Part of a small language model's weights.
Size: 15 layers, width 768, MLP 2048 SwiGLU.
Architecture: RMSNorm before each block, rotary positions, no biases in attention or MLP, untied embeddings.
Training: a variant of Muon for these matrices, 1341M tokens.
MLP neurons of a small language model. Each row is named by its layer, matrix (gate and up: input weights) and neuron, and shows model dimensions 624-719. Each number is 500 + 25 x the weight over its row's rms, rounded and kept within 0 to 999. Numbers have three digits each. A neuron's up and down rows have the sign that makes its largest values positive.
A block is one neuron, or neurons of one layer that tend to fire together. After each block is what it responds to, as a language model described it from the Wikipedia text at the highest values.

L9.gate245:523484501482479529483487499486467492502485451489493506512496509523512478547506474498454508490481480495516504519516532504509499417513452498502483519497506513468491533471557493498484528501500494487515497490508526490484526480477476492463486502518457431462520526503475497474477528463460497455
L9.up245:471476496527464504529495497480494493507481512507528504465446465533499518524507499530448542492543507472513480519502498492527538480490510537485499508473511535548502537489527457494495461498514502510491493503514449509473480490524489498511473468505507521519521513469503518502484531517505533514
L9.gate381:494483485482503510479532510481449510495486509570502509523518482559517504488519474503499496502461471517489482508538529524505457486483483520515481472507469469523508479457498483476504478519478516480474447482504494485513538512480461508501491436509519552510472502473496527486489531487507501495
L9.up381:523484502491460527500533456561530507512507499503546524527489462554515523475524494469525471485501541482462490545514518542462475475490456513454499524545469518494491495465520523519460475516485544517517542511464517494487552509454451474487478475532530521523513514513518486493481523501527527518
L9.gate455:494535501486488509501463466491494486524522517499483498458514488519479509510479475511498520512454520487504515499514520481462527481517530475548521529512543519487453491491484512500506511544501521504490507535508491545478544482479510533482503537511489526483492487521486494492486515505502492492
L9.up455:478504512476501529516446473480507493504526493515521509486515460532486545467528501536479532480507514473483508505524520520498521513503504489563522503481539518503479519578504475484459541525541495494541486487462495545535474432506531489508510483503527501514551471530490500488509493470486548509
L9.gate1231:474533480453500483493517531516583535497506506546522467548515488516475557523506524515519459466486512536524495504491520492480524490489529504542512479525494508479475567520516507484503514481539517505479521511485487535504459518497511449483504481507487502490523502499513506497507540482568485503
L9.up1231:493503526477488479510495473468528474512511545493512527523526457490447522479553481468483488490520484488468508480502525544476506473513507509538527499500493544486516488517527464500516542517503502528518520476525465441486514450483517484509531469520513484567499559499496489495507479476465494468
L9.gate1416:503520457491529473513545478489506513470534528455486515496482489488493498544500526474501493494483476482508503493538478489502518524494497536492518509490508528532466503461485420492463448512514555536520523514502499489528533503495486516486475537549498501512540476522532533524502518510464526527
L9.up1416:457508472476530531480498465461516520519506511474472503503522487481483466532471429490533497480439497492529503441495486476438472446528490462529514526513469494484495545501503524448525498492530534534488508526490518496553465504496443494539460501528488454510496502476500491529466493450492496521
L9.gate1984:499470529482448466526478523523508494554463515466536472481505498502501536488529544489527487527467489475511472471497470516471492467508468525545503533452516509482540475509569491495542510452513465477490526496495487530496485439523504477491469491488501492516474524508461487556483517539535487493
L9.up1984:478498496495452499516484481527503508506531502499492487493440517496487501551497472474484517507489512490473482469466484494472483479497465529513476530504510506489542476517470492479493470479474514477509495496526485498446506479538518464520472493529513503516492514477462457549518506515486548471
L9.gate1998:516471450489533504499471486480525496513504509486478509494556529510533517411516504491508511499568513509509501486507467482441501522493507505462516464517512501530497480522568519549478552461501510497513485506515509531439472510476473490564488499478534456479486497496525504474480517501486518484
L9.up1998:485555484518478508503509533510529574476487510542504534458460493520558494506491519468502521514538531510498473470459477558552476484505572535498535544492503508509530464479462489496447524500495497516508497507489517498528507511497504531481473533511479469538518475504454544498522502507529490541
L9.gate2031:502448532489516495521533469542519474477493495516507514487532535535506507514473495498507489499477510483511536504499526485484497485486485545522518519492489491538536522479516504491498479525523527459505517508499502506471488498533487496468515507528512486490520594458455520488484515485537498511
L9.up2031:502511482528516516475509489514488500494494506462474480487505486496481494504495461474512505511518472500472537438500477519517479393520487518487518481438474519481522520484500459498504489526492456504501504501511507528513511477477572510481492477497537469477542525516450498525474477524486446482
Zeros and "close" adjectives. Mainly the digit 0 as a table cell after a pipe, in equations or ISBNs; also adjectives like close, open, higher, constant.

L10.gate483:543544530490496480482500478445488492500479483534463544496492541534485506499518531460508505494489507499453514491472509511493486472525502513511491494463468566491528513522490496528511527503498493516487524517474497487497506478485502478512469493492502480444471483516493479512493510505470504482
L10.up483:518484493505502501466484529530491508473483527485501514511493490483488522469512500471514498510471517497489521542521493512510505536503515520488522474517519517492514508503463522507502522454451526512497504526525525479512592496482548486452512489471510497487498486478525521537533508521524512503
L10.gate1660:478504535556507477503504519473533419536497479478489519521532540493461498494489497535516508547526511525520492550499439549484461509511511508490552478497518501527480475532496468522455482477487525512496527516531467510506524460521510454524544491508470503466500507527491521532500472490489519536
L10.up1660:511522496462533485472489519472472543505456492535498517544476489510513501507527492471515480484536552506476541524535522517464518502438479543475428474475423505496479486487502455516487548479521497522484524526518512542499514485501539491497527539481461474504511425509519485546490517525485504452
Mid-name continuation tokens. Word pieces and words inside multi-token proper names, titles and foreign phrases, often in tables or lists, e.g. Ramat HaSharon, Middle-earth, Tech 1 Racing.

L9.gate131:517481450500498573517504493504487507518517476508480504516478540501525493530457465495549549533535472507499501503466520548488495509507488541527510494500506494504526485525452507476562504475484513529470467533521512586497542470536482484445537524497506512499510487487467473526492520505517505477
L9.up131:517483471486493500544530496505485440498492493448473526495504486514496504491475521463486491540484524500501482557463502511464498503533481506535482521523492498495493524475431467531490534490502535519521480514463480527486478455473511511479500509496523490480495457504515506502494517521464530468
L9.gate133:493497465532495529474486482527510532490482540513453525564497534497514489480502481496508505511488526521501498490536469515499467515519503448514531454539500494521529475503475496492561565476487529563513506514550521501505498452497479482477531532508500460463490482528509522513491496483523508514
L9.up133:500512527516497534505563553463498470470491488451464512500540479529524487482504519517522483506521516491508525532502480527485479461500471474519501454477472529463517540533415507519472485457529491483494527503502483490505548480530503487505505514494525499501488445480540506508501549494506515489
L9.gate289:464526518478501534538481507498526515476504486493491537538513486531505510471466509503517555438465549493510483501519473499494486489445485517501529452511534517484531533528494463468514514469522505548491514537547525478555528467516521480493501508536523483455474495497439485514514507515485489515
L9.up289:524474459514511483497522518510500488500492442493495515552521491505497522503521500499507477518534516515461484520513459534507451536473469495508523476484515491459527503481480536512497500478484514496489514497496497523521489495540503511452513524493513564519480494512494491509527527545542495467
L9.gate514:510534528532507515498536519515493497502490508495483517511489524483497507486527472509531529519511542531472521517520479533481461493505482467532522439486509538483537491485473490476508537449478517534519490523570556505526526503485486500473499524551530473476492490484456509516520487540518532522
L9.up514:516518483500476484523542497551528488488510468526515554543473497467549511498501482483497481519555501513540485499531488518507506551449478481495491531484456492490499476486496474509507475489509471493509509509470529497527502489470524482459542496484474499508512527460506551448494467506521488513
L9.gate890:506507498536466484487532490497474526562496476502474521529461497473497514484505490511485524478485502532521549525475501538443483513505508503527492502509525517486514490529473528514523499500448477501490487492498497497475512465462483458477501492501537561495493510509475535529485498509541520449
L9.up890:524519512548531522513499499483501491481520517498460479490485503501499473499501546477536480497494502548446482479575482512480491495491457476512491451517507496514524508473486508471512494506530498519530561512555543516535512516517546550450492489491491465477456473528522516492471541494510538542
L9.gate1249:480506528474517509469504507492496495480494488419480505481493479489489500536533514464518514503477531535492528562497525543513473498478491486494481478537523465456521515547465530482480539474499498497485483472475509539496566511510472469484512480460520468520495440510535460489520462508516528509
L9.up1249:485479541514515494512469512502494488471525471480468519564527459487492516453508499438500538547493540515463501501472467522491527497497447486449514488482456520475528491536481526505503552488486531520535545492530522498498560457572487489482499552489501489521477444505482537493497488521545516464
L9.gate1798:542485484517485496459521485504500543525487511472496505460510542501516464489526501463510514510477481508513490496501502497457464480513526502497510506480526506523527505506546514456514489486530528536476489549513535505470527505465523486509530535532495486494455508520512531539493505540537536489
L9.up1798:530501475498462502492542522533532457481456553491454542524473517517489522452516484489505504491531521488514517466536492523480498467445512450533525426521514512514511480553454511450496485501502541521491532526556503495557505533482501456469510528519474479477503483480529563497558493507474527493
L9.gate1976:480503491469481504575508534513481476502456437513483487481531481522479489483478498502489468501501499495476483535491517501494494489523475466520493504478531480494486507469530505508540466496458571490530518524476527502493518536477493469487491538511523504493490504460503514506526490541525501480
L9.up1976:522512508536497536526511529491521486488472510477486498527484521468532509495512495491526501509490495486509487493513486530522511517552518532457495485499511491501511500498515486520519501502489509490508502516521528482533531519503456447505500512531502515524523468560543507480489519512536514502
Mid-name and mid-row continuation. Function words, punctuation and word pieces inside titles, names and table rows whose continuation follows, e.g. Take My Hand',', Notes on' a', song title' |'.

L10.gate120:482475475509423477508451460488516486483489511539481481522541466536525485491491475472518510500502493472492471542525504468492495482465499470517473507494493523546479523513508488473488523543478527518492456494484492500534489516549515481496443521511521503477516490491502494482419522531496548480
L10.up120:490488495513465488510531528506518537504490554479539517479509512483537521484500492497475522495518497518556480504527530479470468509543469519505522541484476506471517538517473483460493472469475498508528490471477510464531495482479465532498532528495544520500545508489491498503549483465443517511
L10.gate1129:495556480532481461534536469506527528529513504537505463475508521489544507457510497459504523488522528506467525525494516494463518461471543502501477530490432528484520492483454461497495439475535476509506542529515511508531494513468530499524470488530502524495523512521476467515546476505494496474
L10.up1129:488515480475521526480538498474496508520527509499499514460504480513498472480506469473515502515498468521492464531500509490503516496463492527475484470536528519487542473525477476494486479505522486557485451472484459508487500482483481491479524522457498497483464532477458488527507446528516527562
Sports table number cells. Small numbers like 0, 1, 2 in pipe-delimited sports tables (wins, draws, goals, scores), often just after a team or player name; weaker hits on scattered punctuation and words.

L4.gate174:502486514505463512513468490514506560523525513489462475476539532520482503452508472523490523520489501444491459527498491530515485471486524446485552508498510533519504521502517514508482481519518529490487491449493521486511528484493498517523488449518507484486468495517489480515502479512509521501
L4.up174:480487535473424525545509522538527533481485493509467510519489491515519511420515449489511516516502496496476478509504487529522500510502516479478502475490544507477510484499503507501505458520554495532494478476488536491493473516519507528518492463541492443459500524510529473517493497509474508484
L4.gate604:505490486488508519539531503489482497499490482471484448520494507486509540490462413446539483527469499536533510497498488536490500519544487520492467465483474520509495482510484538494486530506495519482492484492513460498513508458483492509513480513454501492505517514482532477500504507511532498482
L4.up604:471509503456500485457508458507484531498521493587507514486505458527514506527531511518555488509481489519495472521502494505470524505473487531480520501536501485499536477461538544479453490512455490536496512489443509471513488529533484477488506499549539460483495485483486480489489506538544459458
L4.gate1922:499502482488521482472496481479486519477481508514490509483563536499473488477489536506517518530482507489495542480450431493533526510487503524472512542517475464518532483432494505504497484502497470516521497509512503484482518510475535507509562549472487511463493490509509505487467455542511485506
L4.up1922:457540494482474516545527465487525543532468513491440425490484496543483471557487522503533477508455538527475488477517522456490492523499509493518534486488507530527485500514507567506527488525496523492503577477488501503518557536493507509506521504480479494501479463505481488514482510463470468498
L4.gate2008:541463548532530488508489485504529520557499476505514503503547562554494490528520530483493509525490473511503507469498508449524498520499533516510518506473512493485548483483480450487441527470512498481483545452492480480511469492531477531536543499484504499512456489486466515536529497479508480497
L4.up2008:492521473525486528485468519482492508475518477482502520506516499530514550498484463469506505497463531510551495504528499496532536501479487522482503479510487500508480512493522479506521539527509509544477504521518465522474469541469447502523523500459463526482505483467475510523507504498445517489
Table separator rows. Markdown table header separator tokens like ---|---|---|---| after column headers, plus "of" after relational nouns (brother of, partner of).

L4.gate106:479489487503450511536473432533477491480507485508477539481472495488521464490502523473512499522477505474503477498523521468521482526483479500484572491469507531522518483528471478495509515495522523523516499463451517492523508472441469494494503431482509485492472511480471498471557503505534529492
L4.up106:530469482552504510537512512500574469478453491567491498533490462497574513527484511489483469468514510488498560512504537533475553503530493493511482539529506506483494493490510501520532502518478501521490504489486464529516509518530506519481519530482493506536522467509462497523518550535497492552
L4.gate599:504507475545489463531536445499483543521500494441461487541504460468493471457491519506484532490472532565498477521516532475531478534508516484500490532507477482513529478510505523519470528502554469481529497490499482517467517481488488489513491498502526539466462468483540522509530483467536510483
L4.up599:460503492477516477539544492476494480511490503473464499517526509504462472482494510508514499510529527539502474526486511506499499494497516478487478488504483484531472495516473526494551513515494496520522505480502483557486490507508481495476518478524507490496481478503504488479516523441502522518
L4.gate923:464484502568503523515504500550480495555509543503513500477520542600469505491499500454467498490471465525523540506531474531502494501520495502470493492517501468478482494442467522470516475487490496524500476490461499497511526494480522535527501502508465476503513494530508546506552495531481491488
L4.up923:490475520509451526497460515508470501510518522512488508535444465547528452533487548493497548518506453513509515484495473495548488495558546510476494478479483508486507454493483509534524512530512486517497523475529488484501492514507518531510516509525501484508485532490484490519532506461516492472
L4.gate1640:467524456528507456513444478518542477520517490482512508524525492527516504577557481447530516534479507534523513486478483461497512509507549500573541491509483500507478541508482535534475524516489501511562474513458489488497516516513514472489536511445474502506542533503526526460493522488505508454
L4.up1640:516538517508560487493490528528467474504485534488450522540488510492456492512507497471485472467554503441513484480520518474514517478497509533522472539528479515488515543497497475509519475481517566500452486455504492501543444525534493512500511470494484501522507490497467512544522481550517472515
Hyphen inside compound names. Hyphens joining parts of a compound name or term, especially Arabic al- names (al-Assad, al-Sham), also Teramo-Atri, hat-trick, All-Star.

L9.gate331:490502531508462534503504521547510511523511520490502499497547510477499514491523520511504489512475494531520480512490487497510519488467459493499489492496500475507508469507527446514525509560489473502503508483550474487464479440482512508500503539505473516516522536527450482515484485498476504484
L9.up331:468524487466516484482543462512492511505493518489504539501499517542479496494531481478560498504480513492481470480493523475497537460496497467486511493504524498489491480522504481484526519532502456493529511463491488498505555489503492541461500477478465492453536509517498525495505504522470484467
L9.gate403:508522516531518468496477528473446531524481508510517469480500502539531490513508495535512459504496536491480512445475532495494543556504545544489503533468475495522488513497515542514507528468514494476447533479517497480483489493496510491512459486522515458485521516506525525477485493473506508521
L9.up403:488472492488475474510514494467508489491488482505470495503488507473539518472478537443493533484504500518477478524489511485466514519491476508488469513467489496475495525495528497501531504468453483509516507490499495469464473481498496492493495515568460514469463503540506523505494483531490529510
L9.gate742:504470475495462527513457512488496513509512539502532517508508483509475497499485477530479493490510537516464462501483509528531432496507485487507509521487516497496499513474514537477482482496491537496501495510528496509523500519502534471482505500495500486516525541507508477530482472535501483471
L9.up742:495482504539514465515531486500498512500494480483489535511480500539510475514501528519454488514472515510474481533467498472483497518517513486525465460512561499514526523490481551490513495480481529508448508523505507506502564527472482530480502509563504511563497513500530554474543487513498505531
L9.gate760:500505497504451511481533505524519480519484512491475502523524490488491500502523537497487515470494471514513503444512515494517459445517493483482481459462442511512502509487507489509512517512513509544496514505477466465508519489520516546488534504510496472514515491502489499552488466501515483451
L9.up760:521494500518484505472464469456473511492532479516486515459511528476536526492485492476507498527525468527455508503531497529452497499470499515493472482513479465531519503460493506462484494523480479535525527478454537497502455496486540509499471512544533468502528541487493574501480467496514556466
L9.gate778:496523489506522439510528491490447502563516525509482513451522476514502508498488483519500526467531510520542522484510520482493481503476528479546470512480523406500504476481522478514503498496527456506535514477467537519453489531520520500499479465496475499533479498495504486528519501482482513466
L9.up778:485525488528471495515503524546548501524535490484474490516515523545521496484542532509486552476497526466498504512479510556475468493483527495497452502494530509518492482489522486499501504484486488556486481533464500521468553472505478521511534468499502549508473529526499532487503520504512480477
L9.gate976:509546532521495438489496503463482491521477539559498508483480517543509522535491473477491489514507536478529492496536499481459494519486511512495517485467491505532488507529491493520532506498510492455477499534508503472446519502544527533505461456568509487507487471520449482467455455530504505522
L9.up976:505490492511501451479490529468478502485509534460504477503486471526527510540468517505495527478524506508525490478495486480506494456515525478473495442473496521479468521524500524475494465505515485520501514468502492514474512549534485517519463494513476458526488502510430493460516469491485486528
L9.gate999:486464494507498464505499462524527510486539530515535519503504530527553488473502505474507455510509525503498461509522482463480497489465511460454452493486510472531466499515523538480469490496512445468564472485477497507473524516536472500503443505543513537492492503473445494486514475476515480564
L9.up999:440509554505472484492507477504494485490498500500497514515514486501492526505531467501500476501466527496485498576514456445532516492482514529490488505500487538536544528528490503479537462436464476521492505505495513513504485515535500508486441516517504515508467510449441518499484501497486530521
L9.gate1358:477506495483498495522488440494528510470490475528491513492507481511510503502522488543536484491468529517522542514505458506499479522491491477456492498466463480509533528535482500555469476488534497500461503542471468481523500466522495511537495514514501486511463496478463480495510490475497486473
L9.up1358:503487504436474524508483492492512514510492565543509492533499524431503494487505489487540514510487527474494532524480504506524527524493482488501499512519441467521502485450459498480481569496523512482516497511519460541473459510513460503513520562511508471478480460478518486498509518517529519533
Before a coming proper name. Function words and nouns just before a proper name or title is due, such as for All About Jazz, video game Papo, called Insignia.

L4.gate53:485532467532520463477500492471518525458480492505501489499526485485466580463512515500514549501510440479510480500448495533494461469533507506516534501449502520498507481440521489505520478495501495494515493507506514492456502518513537514522539515451519505502514516501483535541458517476526508505
L4.up53:509514558532508475510463481543479481500484480492522521527570455521497531515508457520463532465456505482510508510526481533468456509525515518515478490538495493494517507451425512475512539562480472509518507470495515488485478487483489528476505509476510487520463552491534518576488458517495458521
L4.gate954:503469497485470465515522464534518518511504512494512493513519465513485470531471497510498506491526505509502501479497475457457485474472523532543508530468518511538501472445502461496533451515554519503476478484519506447477473530488487494470480520484514523497496492492501498512514493473499478503
L4.up954:503470515425497492535506468469530524525526495501513499518491436526498500508490498489484507509504521463490540483513521497468513475482489503526491542512534484518484500485532443506530504516556512526503486523489493481483489555471520473465447543499501553482480468460506481515490512501491505478
L4.gate1360:540491540541469447541487490484460477501457530472513508492506510474480510534502509522493516480514479494491439496467475537495474541476498491545507495493528475529478510493501507518479508500504500485447494507540510470526483538499538481538516543492507523472542478468500473513512496513499468522
L4.up1360:495524497534506446531515514455497495526516473474498475529558506482490476491502507500479506477470521471524540528517509460525510468501460468507471510505571483537513505514510504475522530471435522524519482488513514486520537518447512471553474512469502493504531530527537521488501510453521508480
L4.gate1454:525481536533544558525488512507502503499498523514503513496512514535484501488467515510508462507456545526524490503506526522521529472504460416485488429519478527485541509505443476484437492498502502514451481505545504537516521509515499524496530478483502471487493519559511466492515481462530515495
L4.up1454:464505453509494532497512473502458484495500511559517493506520488472514557532509466504510505481476507516475525485480450514481458509475472501505459495523482493512509495521514512520529465551467507577466490503556494533469531513568521539507573495506498490482456501466528528506488482532525486485
Word endings and table zeros. Final subword pieces that complete a split word, such as sion, ment, nce, une; also 0 and pipe tokens in Wikipedia tables.

L10.gate145:508470468515488500487486487491524489495530529527475487480462467478450494508510525535522495523500498482488468487508509508507513515504526518513541464486463526522518519496488485497456512536476495509488490518468478469478561542556496552542474449476517484484480460490530452496523455504451523480
L10.up145:464480499509499510469486502506504436491488519487476492522523496538488525470483499493549471549510534467478515471515510503485507496453450515509512542487445500470501486486474514512485498519517474455473498466516535496508490499498484528483466486509553494491509491472525497457480461546448503481
L10.gate1935:485511489532534439489480499468533472438504482487540460471480503469473521503518478460507453534480476468475490514497501479514498498468504499521504506511492468530451492476444509519492516490515508491514471510489530519452508524544510519520483502482541503489514500552479462494499484490520547472
L10.up1935:503495491586495481438463500494492475482493537504510497450499489477484508518498454491482474532496496495454498479510507499514500510481482487532519460452478509516488469469513508467517494491495485450496508506488555524471485508523529497502483519464521481518489502539484496491506489516514557503
Source-citing prepositions. Prepositions and words that come just before a named publication, outlet or body, as in "writes in", "Writing for", "told the", "in his magazine".

L9.gate116:520531529485517498525585549468503505545481500508540523522538500479472515496479519551511512546467512427460509480477507453504520450440514499521527486445493493482491481521491524499503487483536551481452484464509525537505546518496507480485472544489476478517482495493495450488488515476477469486
L9.up116:512512489477516505491532488456520489479489500486516484485488503514455476504468514512513530497515476498480491516476527491509504529493481477524512534516502507507448535529516464522501512485526499521449483516479506511501555500507507502516488495513492520525489506470487499488487491510562496520
L9.gate462:507517475520522521512467514529467474482491483491532477523492516512477480521467531510491480512493512519514505505501505499541477487464485517493569471542527524444498476513479539458489504476530494521508484508496516474462514439452454499519486501540495485528534502464518469491499513504505499509
L9.up462:522468487533511508491502439497503509495502499513481482558546500478504501499512479501460502500509518500527497516528500465489489532492547470455517487469499466510441484479495525475514518509506520511496557507523529479505506500465458532489484479515486521471458496502491521474476457488540507514
L9.gate466:488491456491523497544534488465490535502488544508458531516501492495505511528486485517523487491488491519522496480512494487515497490501503528496533505497505515551505496488471550528476503498520492500469544477505507508506475530541504478509495499491515495530490502499492502527514501456523485501
L9.up466:518513481559473502500510476436534468479471466538482520505499470494465518446476518517490529459533525479497505482476551515467524561517484447469466523504464519526523480494512526537464486500497492496497502517496502502476479538510502520482514552497534468487512469495487486527502488518479486499
L9.gate723:500514467486463538489496489476472515525506523536508551527495501494469496480493516515485513511518534444498519533478494485509486488508448491488481535541523515513507475506526465480521481519491564492519506525503487475480453472462466501505499514498493516520513529517470459513488513488482523459
L9.up723:499526511449489480532534486495505490534427444522499488516502519497520533506507493518512514519481474490542502495479514469509502499509467483494532475519510509497512485495515503532537507513482502517521453464503540471530507531496520470526506501506512479450465511501502514499545487518507512519
L9.gate1197:544529513505457494518479516454531475483504516501508464453509513476495513535510494524500484498514527526501502492468516539471495489520537491508522498525456500515495528522492473478500486511571535527511484509510521486510485499490476526545502513490539489516483515454481470478520530471542513511
L9.up1197:493508514557510485529574505452500534523495436489481502519480485482510513462508500516502473499498513500517522554475507458497476492487495535526507542507455558478546517508500512509493505506451525501451492499480494507537501495477531517520488472516501534455548557502462523489510492505474527524
L9.gate1621:470511517524525484506498514508467493498514489559515483510480478512477491472471496492480479538460515438463518478497548482526514500512495503482480519524522483530507499497498546503498501462461504500487529497551458502486509481496528513510516498502520491464497532507496481490471535494514466492
L9.up1621:476523496535532491527508473542507514521512460520493514482496498467515478539476507523510448504445506518484527485501473486531512549447553501494477498498509493460505477534538552508496531510456482549531478455501516495499491474509503482561505465513469512484495494522505521481500481488484477547
L9.gate1673:495452505534501437490503451511517482512523538500506477508488469507489526505512506495516448484494518508522500468458488492475488490493467503490485504505509484473500503497515462535536500518486516498442544523572530520514518484511511487474520481520555467536526505491489479485522434514469448485
L9.up1673:492551500547501476480485488483520515528519507515467526486528534482524525515493431527513461513496444509485512524530497475531474495515560513496495479486496453494489434502527501486510477486519496480513508514458480522549492506505451451508503496497505487515476513492501472483500457485469492540
L9.gate2046:514463527471524522471492512450493492471483528539528522492479490507502535488486486465481505494489472515503478506453470478499541528505525528499455501514501508525529509466549505483464493473525502474476499530554475480508518504523492481463436480483512499520456511539530484513466531484495507495
L9.up2046:465484490503490490532497547474518535507481496541487507509529495473547547529507468467490514501511490539442536531510532532553524501518524518478517513483502477492516475553480488518492523533491507497499497521488504489501519495462453466501463495511537488514514499500537481502580551480497523547
Mid-name continuation tokens. Tokens inside a multi-part personal name, after the first part and before the surname: the hyphen in Arabic Al-/al-/Abdul- names (Al-Hamad, Abdul-Jabbar), plus middle names, initials' periods and nickname quotes.

L4.gate505:487519521489478505520527495529513487490439481511510503477510488553498493482487509503547533555462521522502482477490517503538506474506508505520464499497516551495486482502454530494473479476560489484510507514503528503498501496493516514483521481497495505532513517488465449525433467459488557533
L4.up505:501499492479478466527518526422507504476458520506530522476537499512501461492473503515510488518522538499489473496504516508505543560504460485505537534486467504498518522492503524518504532511532463433492499493496523504447473472481459471506487477480457506499492507518526471525532503489507500513
L4.gate931:510509554524528521533506523532512479469490466502481517496504481503495496525461468522439461493492504532501456480547451494504461464533521475489489522504473538534500509519584504491472488485544529506547462508475524529480487522540480522518513507496482472508504496521523491486556479459486521530
L4.up931:493486519546517507529532507509468467476516466490508495511500487483473478530525462490484489531527469550546518494500500486488500552483486497524520492544492467483451459458565483551424492495503531515521475546523514524541510531538517518504485522492449530507537496483497496450520503492476506552
L4.gate1527:495499526487562531481514496514489468486541509453528470541511476453506526546528445516508491506461488480535493515532513465557531516496520498526519489500497507516499503492528458520516533473488535473509455503521514477526513499544537565570499482445527514471505466493501531514465489491515483504
L4.up1527:474525499456506507519538480538495485491487444472540506529556484506508460527521574500470482479493522467534485489556528493470481515522469524473529508493493501493538492480493506487505545447495487495474498496541513532517524476500509500513459499480491503504517468507508485505473540447518484522
L4.gate1615:509536491557522487483516447535484528544529449484512475439453491493493481498511470518472520486515479534471555515484500445548486502482432504502475533493471471538457490523477443552526494553509512500505489546492473454521526489498499500491460525528496502492467484491477535468519492502518462463
L4.up1615:468513557472496477506513480499501504482508448489500473546479482473483506471511537551520489538528509484511544518455470508470497471484501528492506523483510486521506481535468479479524544505531514520487504509528514488484544464511481547515486517487484532534478510463462491486486520521553515504
Hyphen inside names. Hyphens joining the parts of compound names, mostly Arabic al-/Al- names (al-Assad, al-Qaeda) and Saint-Cyr, also compound numbers like sixty-one and co-produced.

L10.gate1076:477500491472537573525521470486521541474480518524440521533504462481511451504498520471543484532455477525501508553501470567509516513491535523509565534514502499519512485507547506526503531470515479524544489500532507477500493509504506521510493521472480510511506474542463501509494472510518524522
L10.up1076:510532498525514471495491471487491530475502510520505484479478518463433479493534519506484481528479500504507485488528515517492527485508456563474528520532514479491495504493501513505522468472521509518464527502521503457494488543512498474494508519502514517520511521497492537517501529521519467441
L10.gate1078:508523494535498471561490520520468508490523488550486466513551517458443509453503526490503506499473481516478491491457505483508517510546468445500459502497494542490496495491512496479462537519476531489484508517516491548489481495518521500479517462499484507483498549459522497538511489468546489510
L10.up1078:513560493541492514496498475515514526475474472485543480514526451463522518511499479471553507516487500506450509527470481497484468481450503524488465535510486487467496456497504525510504497508504484478499532524536536481525551512493510489513482456458515482499531527491460491487471495523524478509
Inside personal names. Middle pieces of multi-part personal names, chiefly the hyphen after Arabic al-/Al-/El- (al-Assad, Al-Hazmi), plus name-internal particles, initials, or apostrophes in lists.